Weights of a small GPT-style language model, trained from scratch on English Wikipedia.
Size: 14 layers, width 160, MLP 320 GeGLU, vocabulary 2048, 3.92M parameters.
MLP neurons of a small language model. Each row is named by its layer, matrix (gate and up: input weights; down: output weights) and neuron, and shows model dimensions 64-127. Each number is 50 + 12 x the weight over its row's rms, rounded and kept within 0 to 99. A neuron's up and down rows have the sign that makes its largest values positive.
After each neuron's rows, "fires on" lists the tokens most often at its 100 highest values on Wikipedia text that the model never trained on; "fires after" lists the tokens most often just before its 100 highest values on Wikipedia text that the model never trained on.

L6.gate116:42 63 46 43 47 46 41 42 43 55 49 42 62 42 48 68 49 52 49 42 56 59 39 33 68 48 41 59 50 43 63 40 49 72 30 35 57 70 33 55 53 43 40 51 65 39 34 67 27 50 40 29 52 37 67 57 40 54 27 43 67 40 60 61
L6.up116:40 35 65 43 52 36 49 68 60 65 49 41 26 50 66 50 33 60 25 45 67 59 42 35 63 48 56 32 72 51 41 29 43 56 53 46 56 46 47 37 30 55 75 43 49 45 60 43 33 43 31 49 68 34 54 44 64 45 48 54 44 51 58 36
L6.down116:57 50 33 69 59 60 26 43 48 59 62 56 49 32 39 41 48 53 54 55 54 54 63 53 58 56 66 56 32 45 35 53 61 31 60 54 69 58 40 65 49 57 53 55 54 48 35 51 34 43 43 27 60 67 50 51 52 50 52 43 43 55 64 58
fires on: "th", "mm", "re", "ch", " cl"
fires after: "g", "c", " co", " a", " M", "ur"

L4.gate276:61 52 61 50 47 57 39 53 49 62 38 42 49 71 22 35 74 51 36 56 35 46 42 46 50 43 38 46 59 55 54 61 70 36 41 42 63 51 68 43 15 61 40 20 52 57 48 43 45 44 61 47 63 40 31 65 36 48 62 62 62 50 64 24
L4.up276:48 59 67 50 43 45 53 61 40 46 57 56 30 56 48 42 33 46 59 62 34 57 45 75 50 57 54 41 49 22 47 53 46 35 69 56 45 28 41 48 68 44 56 50 52 53 68 45 54 62 40 62 42 66 81 44 61 53 59 38 55 51 40 42
L4.down276:50 66 60 47 65 39 47 48 52 43 48 67 42 25 65 31 61 44 31 37 40 59 54 50 42 68 49 49 53 57 60 43 48 42 38 45 49 55 69 42 45 67 52 35 41 39 52 35 50 64 45 55 34 60 48 58 33 44 47 61 54 49 52 44
fires on: "leg", "im", "am", "f", "m"
fires after: " ", " of", " J", " H", " A", " I"

L6.gate59:47 46 49 43 67 30 35 62 29 49 46 51 42 52 67 50 48 45 70 58 52 30 78 54 51 53 45 55 54 35 44 51 29 28 69 45 52 46 39 30 74 55 58 53 38 72 41 57 71 50 37 40 52 46 36 58 57 61 55 62 63 40 46 36
L6.up59:52 39 58 51 56 43 53 68 34 42 56 64 48 69 61 52 49 44 72 53 42 58 42 54 42 44 49 39 32 45 76 72 43 30 46 45 48 52 27 73 64 55 45 40 53 60 64 41 39 42 47 49 46 54 60 49 47 64 58 47 56 33 44 45
L6.down59:66 66 39 47 61 67 25 42 63 59 56 44 55 79 55 40 60 38 27 43 47 57 52 62 39 52 55 53 54 49 49 57 63 71 43 63 56 47 66 51 36 60 70 27 48 38 62 51 49 31 48 46 44 26 54 46 50 36 37 45 55 45 47 60
fires on: "t", "la", "ar", "all"
fires after: "par", " Bel", " B", "d", " Li", "end"

L9.gate100:42 61 62 35 48 52 59 45 45 58 58 55 42 47 58 50 38 59 32 52 58 83 51 28 65 49 62 55 61 44 45 58 52 62 56 45 41 67 48 39 48 41 43 46 57 44 51 40 43 52 70 50 70 53 46 50 54 45 52 55 50 65 46 33
L9.up100:44 53 47 57 30 45 52 49 33 41 54 71 52 36 46 45 37 41 47 62 63 53 59 23 37 52 45 75 32 53 40 56 56 66 44 47 57 55 55 52 47 63 55 73 55 52 37 47 63 65 59 59 58 49 59 66 66 47 50 73 53 52 44 25
L9.down100:38 49 51 48 34 45 35 52 48 39 74 52 54 64 44 43 58 10 41 55 38 71 46 63 51 44 32 50 72 72 30 68 34 46 50 32 48 47 43 48 67 64 50 29 59 49 56 39 38 54 59 42 54 38 43 58 58 52 53 33 41 56 60 39
fires on: "ri", "li", "ol", "b", "gi"
fires after: " ", " V", " f", "l", " F", " S"

L9.gate12:52 72 73 25 63 62 39 55 58 63 49 36 61 47 54 44 62 43 50 53 45 67 63 27 51 57 49 50 66 45 40 42 67 49 40 48 29 34 52 40 48 46 62 48 51 70 31 40 45 51 59 46 41 54 65 26 42 62 55 41 29 56 49 46
L9.up12:44 65 26 62 76 53 35 28 61 45 50 52 42 61 66 51 44 60 60 39 58 38 56 47 49 33 30 55 53 41 62 50 30 53 53 41 42 48 66 46 47 34 58 54 43 65 41 45 50 46 57 39 51 83 49 48 43 34 44 64 39 45 38 51
L9.down12:50 65 30 53 47 62 48 63 43 66 44 38 54 51 55 58 31 46 34 08 51 50 46 75 44 42 37 50 50 51 47 55 78 47 65 46 66 49 43 48 36 57 33 45 53 41 48 50 48 46 70 25 53 31 49 52 66 55 47 46 54 70 55 61
fires on: "or", "ult", "er", "it", "re"
fires after: " c", "c", " C", " S"

L2.gate212:53 58 71 52 32 62 58 31 38 74 52 66 40 54 66 57 59 49 26 62 61 60 46 53 38 52 45 56 56 61 58 60 62 53 42 63 58 36 69 48 58 43 46 51 58 57 43 37 66 61 53 44 46 34 48 47 46 54 46 51 52 27 54 42
L2.up212:28 37 47 39 43 51 50 45 31 50 36 41 61 61 46 68 50 54 73 51 49 56 65 53 40 43 44 73 50 35 46 79 46 52 66 32 36 51 34 29 51 50 20 44 60 52 55 54 76 64 42 41 44 55 62 57 60 46 30 48 40 52 56 29
L2.down212:62 35 34 52 48 64 39 40 58 48 55 62 58 61 51 49 57 50 42 56 76 45 39 44 71 58 76 57 59 56 44 39 67 52 65 60 45 60 39 48 38 42 60 37 71 25 29 64 40 43 61 67 50 50 55 36 61 66 67 38 56 43 45 43
fires on: "ti", "per", "vel", "mo", "ci", "ce"
fires after: " re", " O", " Po", " De", " po", " no"

L2.gate209:68 42 55 56 33 43 74 47 69 52 45 44 40 68 50 43 80 43 50 61 55 37 55 52 47 47 57 56 51 51 45 28 70 46 58 48 50 47 59 45 43 65 65 56 55 59 50 29 35 55 44 36 51 65 58 81 48 56 56 55 57 50 29 59
L2.up209:52 39 45 46 63 41 58 68 48 70 46 34 44 15 62 42 38 59 64 44 50 67 48 42 42 33 42 50 55 63 52 44 33 49 65 48 60 63 50 65 59 63 52 59 35 43 53 73 43 53 38 47 43 47 47 64 48 37 42 61 46 22 53 58
L2.down209:46 52 53 73 45 36 44 47 73 68 61 48 45 47 49 55 62 47 46 68 48 51 43 65 72 38 65 59 60 79 48 45 43 46 38 48 55 40 66 49 43 61 45 28 56 54 34 53 48 50 57 65 49 58 68 61 61 54 47 34 75 54 54 61
fires on: "ir", "in", "o", "C", " Th"
fires after: " W", " (", "-", " c", " K", " C"

L2.gate318:37 41 62 47 48 41 59 70 60 72 30 49 42 31 44 52 48 52 55 39 60 87 68 38 42 51 55 51 69 49 46 71 57 51 44 12 55 48 53 63 17 57 59 67 50 54 64 48 63 65 25 34 57 45 65 38 52 45 53 57 47 58 68 38
L2.up318:59 41 57 39 34 23 38 60 42 55 48 40 31 43 45 43 31 47 48 50 51 37 64 48 60 62 60 56 41 51 55 60 38 46 36 53 56 59 32 41 52 63 51 62 45 34 53 65 55 92 52 62 29 57 36 41 46 52 56 54 53 58 46 62
L2.down318:47 69 56 66 68 49 57 43 61 51 51 56 67 46 59 41 46 49 57 44 26 50 34 48 41 33 40 38 45 55 30 38 68 35 64 75 42 35 57 49 50 41 47 45 49 58 60 45 43 11 48 48 54 46 47 69 41 39 37 37 54 37 48 54
fires on: "ight", "k", "th", "ative", "na", "ol"
fires after: "n", "o", "e", "ish", "vi", " U"

L8.gate203:72 76 44 50 41 72 36 40 62 65 73 68 49 50 46 50 65 45 64 45 31 48 42 44 51 62 41 40 52 20 44 52 39 48 46 33 47 53 76 42 62 55 41 43 42 59 80 54 40 68 50 39 39 66 41 58 49 68 40 57 43 53 53 45
L8.up203:38 67 54 57 57 47 52 54 36 52 42 61 53 53 63 39 80 35 39 28 35 47 34 62 64 56 56 46 53 32 37 47 48 67 49 38 61 55 56 55 51 44 43 58 39 39 64 57 55 33 62 29 59 37 33 51 58 54 56 53 59 34 85 44
L8.down203:46 45 48 54 34 59 58 41 52 35 77 44 64 50 49 60 38 41 48 21 45 47 52 90 53 42 43 34 38 69 57 56 55 78 40 48 52 34 57 53 59 72 60 34 51 56 24 41 48 56 44 37 36 53 61 46 64 45 45 60 26 45 34 53
fires on: "ch", "g", "ce", "ter", "re", " inter"
fires after: " Ar", "in", " In", "ar", "al", " Le"

L4.gate51:48 74 51 52 66 66 49 50 29 69 41 51 33 60 48 59 41 48 64 48 44 51 33 30 44 54 46 35 55 41 33 65 56 65 49 29 40 47 58 39 46 55 48 36 39 58 65 47 49 43 49 34 33 47 52 35 68 44 54 14 57 69 50 75
L4.up51:46 67 33 70 52 36 36 40 41 33 57 62 45 34 40 49 41 16 20 26 60 47 58 55 40 47 47 50 47 50 40 47 39 20 58 67 51 41 45 38 55 32 38 62 54 32 52 65 60 55 51 47 27 60 55 37 58 61 72 51 54 52 67 43
L4.down51:51 38 70 36 42 51 60 68 60 66 52 36 44 60 51 48 71 59 34 55 36 47 70 56 61 47 45 57 53 51 47 49 56 54 67 48 35 56 40 62 61 49 75 50 55 75 41 45 40 46 52 48 57 30 48 59 30 43 62 42 37 48 62 49
fires on: "ra", "ro", "ough", "ite"
fires after: " b", "k", "b", "d", "th", "s"

L7.gate198:63 64 19 42 58 65 64 37 61 54 56 72 46 35 47 30 64 48 48 61 40 51 34 43 62 48 60 52 52 52 67 50 34 60 23 35 54 38 50 83 52 55 50 51 31 56 54 31 33 41 51 53 56 46 49 47 49 58 66 50 51 56 38 43
L7.up198:63 69 65 60 81 50 54 51 69 44 46 51 80 47 49 31 46 52 65 53 54 59 52 80 58 53 58 43 55 40 43 57 47 46 52 50 33 37 65 68 59 32 40 64 56 45 54 20 33 40 54 59 33 47 44 47 52 42 46 64 54 50 32 54
L7.down198:42 55 55 45 49 68 27 36 57 44 62 67 49 45 59 50 41 48 51 35 63 29 43 54 62 42 52 46 19 46 65 43 65 26 41 42 16 56 26 49 61 24 71 37 46 43 35 50 61 56 52 49 70 42 60 38 35 74 56 44 38 54 53 38
fires on: "ce", "re", "pe", "amp", "d"
fires after: "c", " ex", "ad", "in"

L4.gate316:49 34 67 43 55 48 43 62 65 40 43 53 21 53 44 49 74 26 52 59 55 49 46 37 57 26 52 50 57 63 79 55 51 59 66 59 49 63 48 66 52 47 49 56 73 48 56 37 39 39 40 58 29 50 42 39 55 53 55 36 64 55 53 40
L4.up316:49 54 54 36 49 55 43 51 44 50 65 49 45 30 56 47 45 53 45 64 43 43 43 42 49 59 53 79 63 65 30 61 58 65 55 36 42 40 47 30 38 45 62 44 47 65 64 38 59 65 48 69 49 36 57 73 64 69 56 42 49 67 53 66
L4.down316:51 42 63 38 44 42 48 73 38 51 49 66 55 68 51 63 50 48 28 46 65 65 75 41 41 58 63 49 45 53 54 45 51 39 26 53 47 49 52 41 84 49 61 54 62 63 41 46 55 67 34 36 64 29 77 41 35 51 75 61 32 48 66 52
fires on: "ad", "ph", "leg", "li", "ol", "po"
fires after: "s", "l", "an", " S", " Bri"

L2.gate260:61 53 52 58 30 51 54 50 50 62 50 42 52 47 60 62 58 51 45 61 49 39 34 45 75 40 52 69 59 39 58 50 60 57 40 51 40 33 58 56 45 57 58 50 51 41 37 38 29 43 55 39 35 30 56 41 33 30 38 48 48 42 45 61
L2.up260:55 47 52 61 34 63 41 57 53 45 53 23 43 63 40 54 56 55 26 42 63 48 28 17 65 57 55 43 55 72 67 45 66 37 44 58 41 68 52 60 47 39 35 38 60 61 46 29 20 54 50 65 33 43 35 37 52 50 71 40 39 37 57 40
L2.down260:56 67 59 55 55 62 40 33 41 52 66 58 44 46 39 34 61 51 48 34 63 42 51 49 45 51 51 35 41 69 28 62 46 74 66 56 41 70 45 61 53 55 68 28 55 42 69 60 76 34 63 72 55 78 47 47 59 53 29 62 50 25 56 58
fires on: "y", "an", "ir", "la", "lo", "ph"
fires after: " C", " S", " c", "C", "S"

L8.gate60:66 71 58 47 49 55 26 53 37 56 74 51 71 80 42 59 50 70 65 38 32 58 47 79 53 44 60 53 55 42 69 31 42 67 37 59 48 53 38 45 35 64 68 67 39 50 65 51 34 69 28 77 47 61 57 29 48 70 33 57 49 31 63 54
L8.up60:69 55 48 44 54 56 33 45 55 61 63 29 45 41 44 44 54 53 36 34 46 58 59 50 62 15 53 53 45 46 69 54 63 53 60 56 60 65 72 63 33 42 62 42 50 52 36 56 58 57 52 44 43 69 46 40 54 54 47 54 42 60 64 58
L8.down60:27 25 50 66 43 45 57 37 57 54 42 51 33 54 60 57 37 61 59 62 58 43 69 64 44 49 27 37 65 49 34 57 45 38 74 34 42 46 53 54 56 52 55 66 58 36 57 35 52 71 33 28 38 63 59 54 53 34 44 52 54 41 37 55
fires on: "-", "p", "s", "n", "al"
fires after: "\n", " ca", "tt", "or"

L6.gate60:62 30 44 40 58 63 46 42 59 65 51 50 41 58 40 42 23 62 56 33 46 54 44 54 63 56 68 83 56 66 57 49 40 56 40 55 41 44 61 42 42 40 39 51 64 36 59 64 48 59 60 37 59 32 51 67 49 46 34 62 47 33 60 69
L6.up60:49 43 49 39 48 20 67 54 63 45 43 42 60 53 20 54 70 55 56 47 47 63 39 68 36 67 45 62 32 74 38 61 40 67 57 36 31 49 61 48 52 49 78 48 44 47 41 61 50 49 47 68 66 50 66 47 54 72 31 65 31 45 56 71
L6.down60:60 34 66 38 53 57 55 39 29 65 61 54 36 37 59 22 31 22 47 42 39 58 64 72 57 53 55 34 57 29 71 40 71 40 59 53 50 57 55 51 37 32 31 43 28 43 32 33 62 46 62 28 61 45 56 49 37 39 57 41 37 52 31 60
fires on: "u", "i", "ian", "c", "ig", "v"
fires after: "it", " music", "ad", "vo", "le"

L6.gate312:38 69 62 50 15 40 44 68 62 51 62 45 67 39 62 56 56 58 53 51 48 48 36 39 31 44 59 65 53 44 56 54 73 43 27 58 56 45 34 49 39 59 48 61 48 67 30 33 38 63 73 22 50 58 55 62 47 61 52 48 56 50 27 45
L6.up312:37 35 44 57 32 37 45 59 66 79 60 72 57 35 44 44 50 63 52 39 31 42 44 65 46 57 54 53 55 50 65 58 55 60 55 40 42 49 41 24 62 30 55 36 38 73 54 32 54 66 47 55 58 50 62 42 39 31 53 41 43 50 59 35
L6.down312:62 71 70 63 49 49 62 49 43 45 54 52 57 47 50 50 37 55 50 63 55 50 56 24 68 38 52 30 53 57 57 48 56 37 59 35 63 73 68 48 37 43 36 60 47 51 51 69 56 31 33 78 59 40 61 49 42 44 41 39 41 66 28 51
fires on: "ri", "y", "der", "point", "l", "s"
fires after: "p", " d", " tr", "va", " mo", " pa"

L4.gate94:54 51 68 64 36 24 75 35 30 48 49 63 81 43 62 58 59 56 34 46 62 43 49 34 47 51 40 56 48 50 49 92 64 59 56 58 48 52 48 55 50 64 54 68 59 52 50 62 41 41 48 51 37 72 67 73 28 58 55 55 49 27 45 52
L4.up94:46 52 44 36 46 61 67 45 44 36 41 72 61 52 50 64 64 53 44 55 44 57 34 30 55 43 58 50 28 55 56 40 45 45 80 54 29 47 73 47 49 49 50 47 57 44 50 51 55 58 38 45 38 45 61 55 52 70 48 59 59 54 30 47
L4.down94:69 28 60 24 47 65 47 48 68 53 49 57 40 68 62 36 70 48 46 43 52 54 38 60 42 54 57 42 43 59 36 40 76 67 39 49 36 47 38 49 58 72 42 35 43 47 67 36 46 34 40 50 64 43 27 33 48 49 50 58 36 63 57 69
fires on: "now", "n", "v", "ev", "ent", "m"
fires after: "k", " K", " A", " Ch", " Ra", " B"

L9.gate172:40 34 53 55 50 46 41 65 52 56 56 50 50 49 50 50 40 44 61 39 45 49 36 18 39 42 24 48 58 45 48 45 54 68 82 22 66 62 54 68 52 48 67 83 31 48 49 66 56 42 44 30 55 52 36 51 48 78 64 43 59 40 45 65
L9.up172:46 50 46 42 36 75 42 60 55 70 31 43 31 53 49 67 50 58 67 42 38 60 42 31 42 51 31 56 29 52 43 63 51 60 70 75 56 46 51 52 50 60 26 60 37 58 59 56 38 48 46 52 65 53 57 33 56 38 42 46 46 37 50 68
L9.down172:37 45 47 36 44 58 51 57 41 58 39 51 41 38 38 40 53 57 30 46 48 49 43 59 44 73 50 51 43 36 51 43 34 39 53 87 60 37 63 48 81 67 63 36 47 44 49 59 45 51 67 60 49 45 41 55 59 63 43 65 37 35 53 44
fires on: "ri", "an", "o", "ong", " do", "-"
fires after: " C", " p", " c", "-", "P", "C"

L8.gate278:73 67 64 40 32 50 24 46 42 37 69 41 61 56 44 36 49 46 62 54 40 18 66 63 54 38 51 43 50 58 29 42 46 67 36 44 54 32 53 40 73 62 66 36 61 69 55 60 68 61 67 48 53 37 63 43 44 64 60 67 58 64 36 26
L8.up278:40 60 51 60 57 33 45 54 31 56 40 63 47 25 38 54 43 43 23 36 40 72 63 46 37 32 39 54 54 41 62 69 44 52 36 31 40 46 37 28 55 50 36 63 43 54 29 74 53 48 37 36 37 50 62 29 45 62 51 54 50 29 62 61
L8.down278:38 53 29 38 44 58 32 45 63 52 39 63 41 59 48 61 60 62 41 64 43 67 32 45 58 57 61 47 51 48 64 46 50 72 54 48 64 40 38 42 62 67 40 42 37 27 54 53 52 33 54 58 49 55 55 42 71 73 55 47 38 40 57 61
fires on: "s", "ir", "on", "r", "th"
fires after: " re", "H", " The", "'"

L7.gate70:50 43 56 49 43 49 75 44 25 53 42 34 44 62 54 45 65 60 35 42 45 51 44 52 51 71 74 46 60 52 35 35 49 56 49 50 42 59 56 53 41 44 53 50 57 38 58 45 61 61 56 58 47 62 65 44 53 33 43 50 45 59 52 48
L7.up70:55 54 38 50 42 66 50 42 43 69 65 48 50 68 49 35 55 47 43 51 54 70 28 48 60 52 74 54 69 52 30 42 36 63 75 59 53 54 54 37 39 48 38 51 38 42 48 57 51 56 42 39 55 40 24 74 58 62 48 57 39 34 51 53
L7.down70:47 55 57 58 41 39 47 57 62 37 61 58 49 61 42 21 54 37 46 51 52 41 49 66 45 50 44 39 52 67 48 40 37 59 67 37 41 42 56 54 27 55 49 64 41 48 60 71 62 47 45 35 53 54 59 69 64 40 73 51 53 60 25 69
fires on: "van", "ci", "vi", " feature", "n"
fires after: " So", "ad", "vi", "z", "le"

L8.gate38:38 37 48 54 61 33 32 60 26 58 67 51 58 53 52 41 55 62 42 33 62 54 53 31 49 46 56 42 70 60 55 37 25 54 46 34 35 42 53 73 54 51 46 58 57 50 33 51 43 55 55 49 74 37 49 59 52 37 65 62 47 45 45 59
L8.up38:63 60 27 54 33 43 42 43 52 43 63 59 45 45 59 79 69 45 40 52 62 57 72 45 38 40 62 60 48 53 25 73 62 55 69 39 52 38 40 38 41 78 53 56 31 45 20 49 63 54 39 33 34 47 31 56 45 53 49 49 53 48 38 54
L8.down38:50 65 56 20 76 49 68 38 53 45 57 22 79 54 62 57 60 35 48 35 59 53 36 77 35 43 60 57 47 44 57 60 60 50 65 23 41 54 48 42 61 55 49 38 47 35 55 58 46 44 55 80 49 46 49 34 58 48 46 47 45 58 74 58
fires on: "or", "on", "ci", "n", "udi"
fires after: " S", "w", "s", "re", "t"

L7.gate240:40 47 60 34 11 45 49 38 66 68 56 34 58 53 46 70 37 53 41 45 52 56 48 38 46 48 43 73 46 65 64 48 40 50 44 52 43 61 45 41 35 47 42 40 40 47 43 42 47 55 46 58 48 76 70 66 30 53 56 59 52 54 24 56
L7.up240:52 51 31 33 42 33 32 40 54 53 65 56 49 66 42 52 18 47 38 49 51 35 52 59 53 59 36 48 49 40 54 36 39 67 58 47 37 46 41 50 45 57 53 50 41 32 44 43 64 42 56 44 25 44 29 40 28 58 69 60 69 32 64 53
L7.down240:49 41 50 77 35 51 72 56 53 30 62 51 44 33 53 64 48 66 43 71 42 53 76 49 48 59 48 54 68 47 59 54 58 77 57 43 47 62 66 50 46 45 57 61 43 61 60 38 37 46 43 62 71 61 62 38 59 38 48 49 28 49 54 47
fires on: "ro", "o", "lu", "ru", "lo"
fires after: " b", "c", " B", "L", "f", " T"

L4.gate194:38 46 35 64 45 47 36 32 51 53 45 62 65 53 43 30 45 62 47 72 77 59 44 41 63 54 60 65 65 67 36 37 72 56 46 44 41 54 48 45 41 46 50 66 50 54 54 48 54 56 61 62 59 48 42 42 65 71 45 42 50 43 63 46
L4.up194:31 59 51 61 43 56 52 44 43 40 42 36 48 54 51 38 48 63 40 58 51 43 45 56 50 54 50 55 45 47 62 41 59 46 25 65 60 44 54 52 53 65 76 47 52 38 64 44 59 65 43 60 57 45 47 63 39 54 29 48 78 49 36 50
L4.down194:57 25 51 49 58 26 50 45 34 42 59 45 53 43 43 39 67 49 68 30 31 35 39 65 62 45 49 65 48 37 33 40 65 55 45 48 44 33 45 65 57 26 30 64 56 44 31 36 32 19 51 42 50 43 38 34 54 52 33 72 46 35 54 48
fires on: "g", "st", "ge", "nd"
fires after: "ar", "n", " be", " Bel", " Ber", " Le"

L9.gate165:40 53 43 36 51 25 31 56 40 44 41 43 54 36 39 47 60 55 62 33 45 40 63 48 45 70 54 54 46 43 42 58 18 57 28 81 62 45 49 51 53 47 49 60 38 53 35 63 66 51 45 52 45 35 66 27 62 56 51 43 57 42 34 56
L9.up165:48 39 25 28 44 49 83 50 47 37 48 36 40 42 48 58 47 54 50 30 50 42 51 60 48 49 56 43 42 44 49 48 46 39 42 87 64 60 41 43 38 46 43 48 60 50 54 59 59 70 60 57 53 54 52 54 60 56 36 47 33 33 57 60
L9.down165:29 42 59 44 36 35 60 55 70 57 60 51 44 68 47 61 50 65 56 58 59 59 62 51 45 60 31 64 61 42 47 63 64 49 31 72 51 61 79 64 38 56 55 58 44 59 50 44 43 35 61 38 46 60 54 35 60 46 55 38 62 57 31 55
fires on: "n", " an", "ni", "s"
fires after: " ", "A", " Jo", "or", " Bo", " Ho"

L4.gate257:42 45 39 52 55 77 50 49 78 46 68 46 46 60 40 47 37 55 58 43 30 77 30 35 60 60 60 25 67 49 51 47 48 45 57 55 34 57 38 39 41 53 62 39 62 41 31 37 53 52 32 40 33 38 49 54 36 52 30 63 49 38 58 48
L4.up257:41 55 40 29 71 59 42 45 57 59 73 51 42 65 52 36 52 58 47 46 46 67 56 59 32 51 49 57 56 60 78 54 64 68 75 52 46 55 38 51 49 48 58 64 73 45 50 45 51 51 23 60 56 47 50 29 47 33 63 29 52 48 63 55
L4.down257:50 43 51 57 54 28 48 47 47 47 65 62 34 50 47 57 39 53 44 52 47 66 51 39 55 45 37 66 45 51 47 45 69 49 54 55 52 62 38 55 49 34 18 60 42 52 62 42 41 58 51 39 54 50 51 68 68 68 54 63 49 32 30 42
fires on: "and", "ig", "lu", "it", "el", "ry"
fires after: " C", " c", "c", " f", " or"

L6.gate311:63 46 53 57 55 57 47 54 27 66 35 53 43 67 44 51 29 38 53 54 28 47 34 41 45 53 43 32 47 34 52 37 73 68 53 55 27 31 60 26 30 47 47 42 62 45 70 53 39 63 56 50 43 40 37 54 32 61 48 50 51 45 57 26
L6.up311:48 38 62 60 44 41 50 51 74 34 40 83 53 67 43 55 64 53 43 68 54 41 67 60 43 44 59 60 67 35 53 54 22 58 51 55 45 41 34 45 49 34 40 61 53 56 38 42 46 27 56 70 52 73 53 62 51 59 49 42 76 22 49 39
L6.down311:43 51 56 37 39 45 42 63 66 53 53 65 67 50 58 66 50 63 65 37 68 55 51 44 37 36 44 49 23 59 35 32 45 38 42 63 62 76 37 53 46 70 48 67 54 44 39 63 44 41 55 54 28 78 50 56 49 45 34 53 65 53 62 55
fires on: "el", "ur", "d", "al", "l", "-"
fires after: " E", " R", "l", "al", " C"

L2.gate251:39 60 36 63 34 43 36 41 47 37 36 37 55 54 61 77 47 36 36 56 41 64 59 47 39 46 53 72 45 43 61 69 41 63 60 52 62 20 55 52 49 51 56 50 56 42 39 40 55 44 57 35 72 56 32 54 41 33 35 21 50 48 53 37
L2.up251:57 24 48 41 48 59 14 49 36 70 45 70 47 58 55 71 50 53 53 63 28 61 41 49 44 56 36 60 39 47 55 38 40 45 57 60 56 42 48 37 64 48 58 60 36 20 30 39 46 46 60 66 59 55 47 38 63 50 60 53 57 53 67 46
L2.down251:54 51 39 62 49 48 80 52 53 46 62 28 35 36 37 33 38 32 39 42 59 50 71 48 49 56 40 60 52 32 76 61 54 56 39 54 48 46 45 80 50 65 31 55 42 61 59 47 45 72 27 44 35 62 46 54 54 64 48 47 45 61 39 49
fires on: "re", "ru", "ship"
fires after: " B", " T", " b", " st", " champion"

L2.gate156:42 29 48 43 55 41 52 41 28 48 50 39 50 64 57 24 36 56 45 66 46 32 31 65 50 52 48 50 54 39 51 42 65 31 35 42 61 54 44 17 61 53 62 50 73 72 48 58 57 90 44 45 58 44 39 48 50 69 47 75 48 75 58 39
L2.up156:32 42 65 48 36 45 58 32 55 40 63 30 58 55 45 35 33 37 50 47 34 39 51 47 59 48 40 51 39 47 56 61 56 85 68 55 52 50 40 54 65 56 43 66 39 54 52 58 47 80 51 42 51 58 72 33 31 42 47 57 47 65 74 55
L2.down156:50 45 37 56 51 52 50 58 38 44 15 74 40 69 44 60 56 44 44 45 48 57 49 66 44 59 63 79 45 60 46 49 65 52 26 52 54 58 59 51 33 49 75 40 37 67 49 45 51 22 24 61 31 56 56 53 64 40 39 47 45 40 45 41
fires on: "o", "i", "ive", "iv"
fires after: " ", "C", " un", " (", "-"

L4.gate165:47 41 80 57 44 50 49 67 59 53 45 58 70 44 55 48 65 21 71 34 30 49 48 56 61 27 56 42 47 53 51 56 61 55 47 46 51 57 39 64 53 55 47 40 24 41 37 54 61 49 43 27 48 42 49 46 55 44 53 55 61 22 42 59
L4.up165:46 43 42 70 58 40 30 45 52 49 54 58 64 42 50 52 70 51 50 70 34 68 47 39 58 63 19 48 65 50 54 62 40 48 52 45 53 42 39 56 65 52 75 40 63 36 59 59 63 54 43 67 38 52 53 61 52 33 42 40 60 47 47 59
L4.down165:63 50 70 41 52 45 51 54 39 63 64 59 54 51 38 46 42 57 50 58 37 44 49 41 33 57 62 39 40 63 27 37 55 62 59 41 65 41 83 65 26 37 22 43 53 52 44 53 42 49 60 64 74 32 49 39 27 61 61 45 44 40 36 47
fires on: "n", "w", "g", "ight", "ly", "k"
fires after: "re", " the", "e", "n", " original"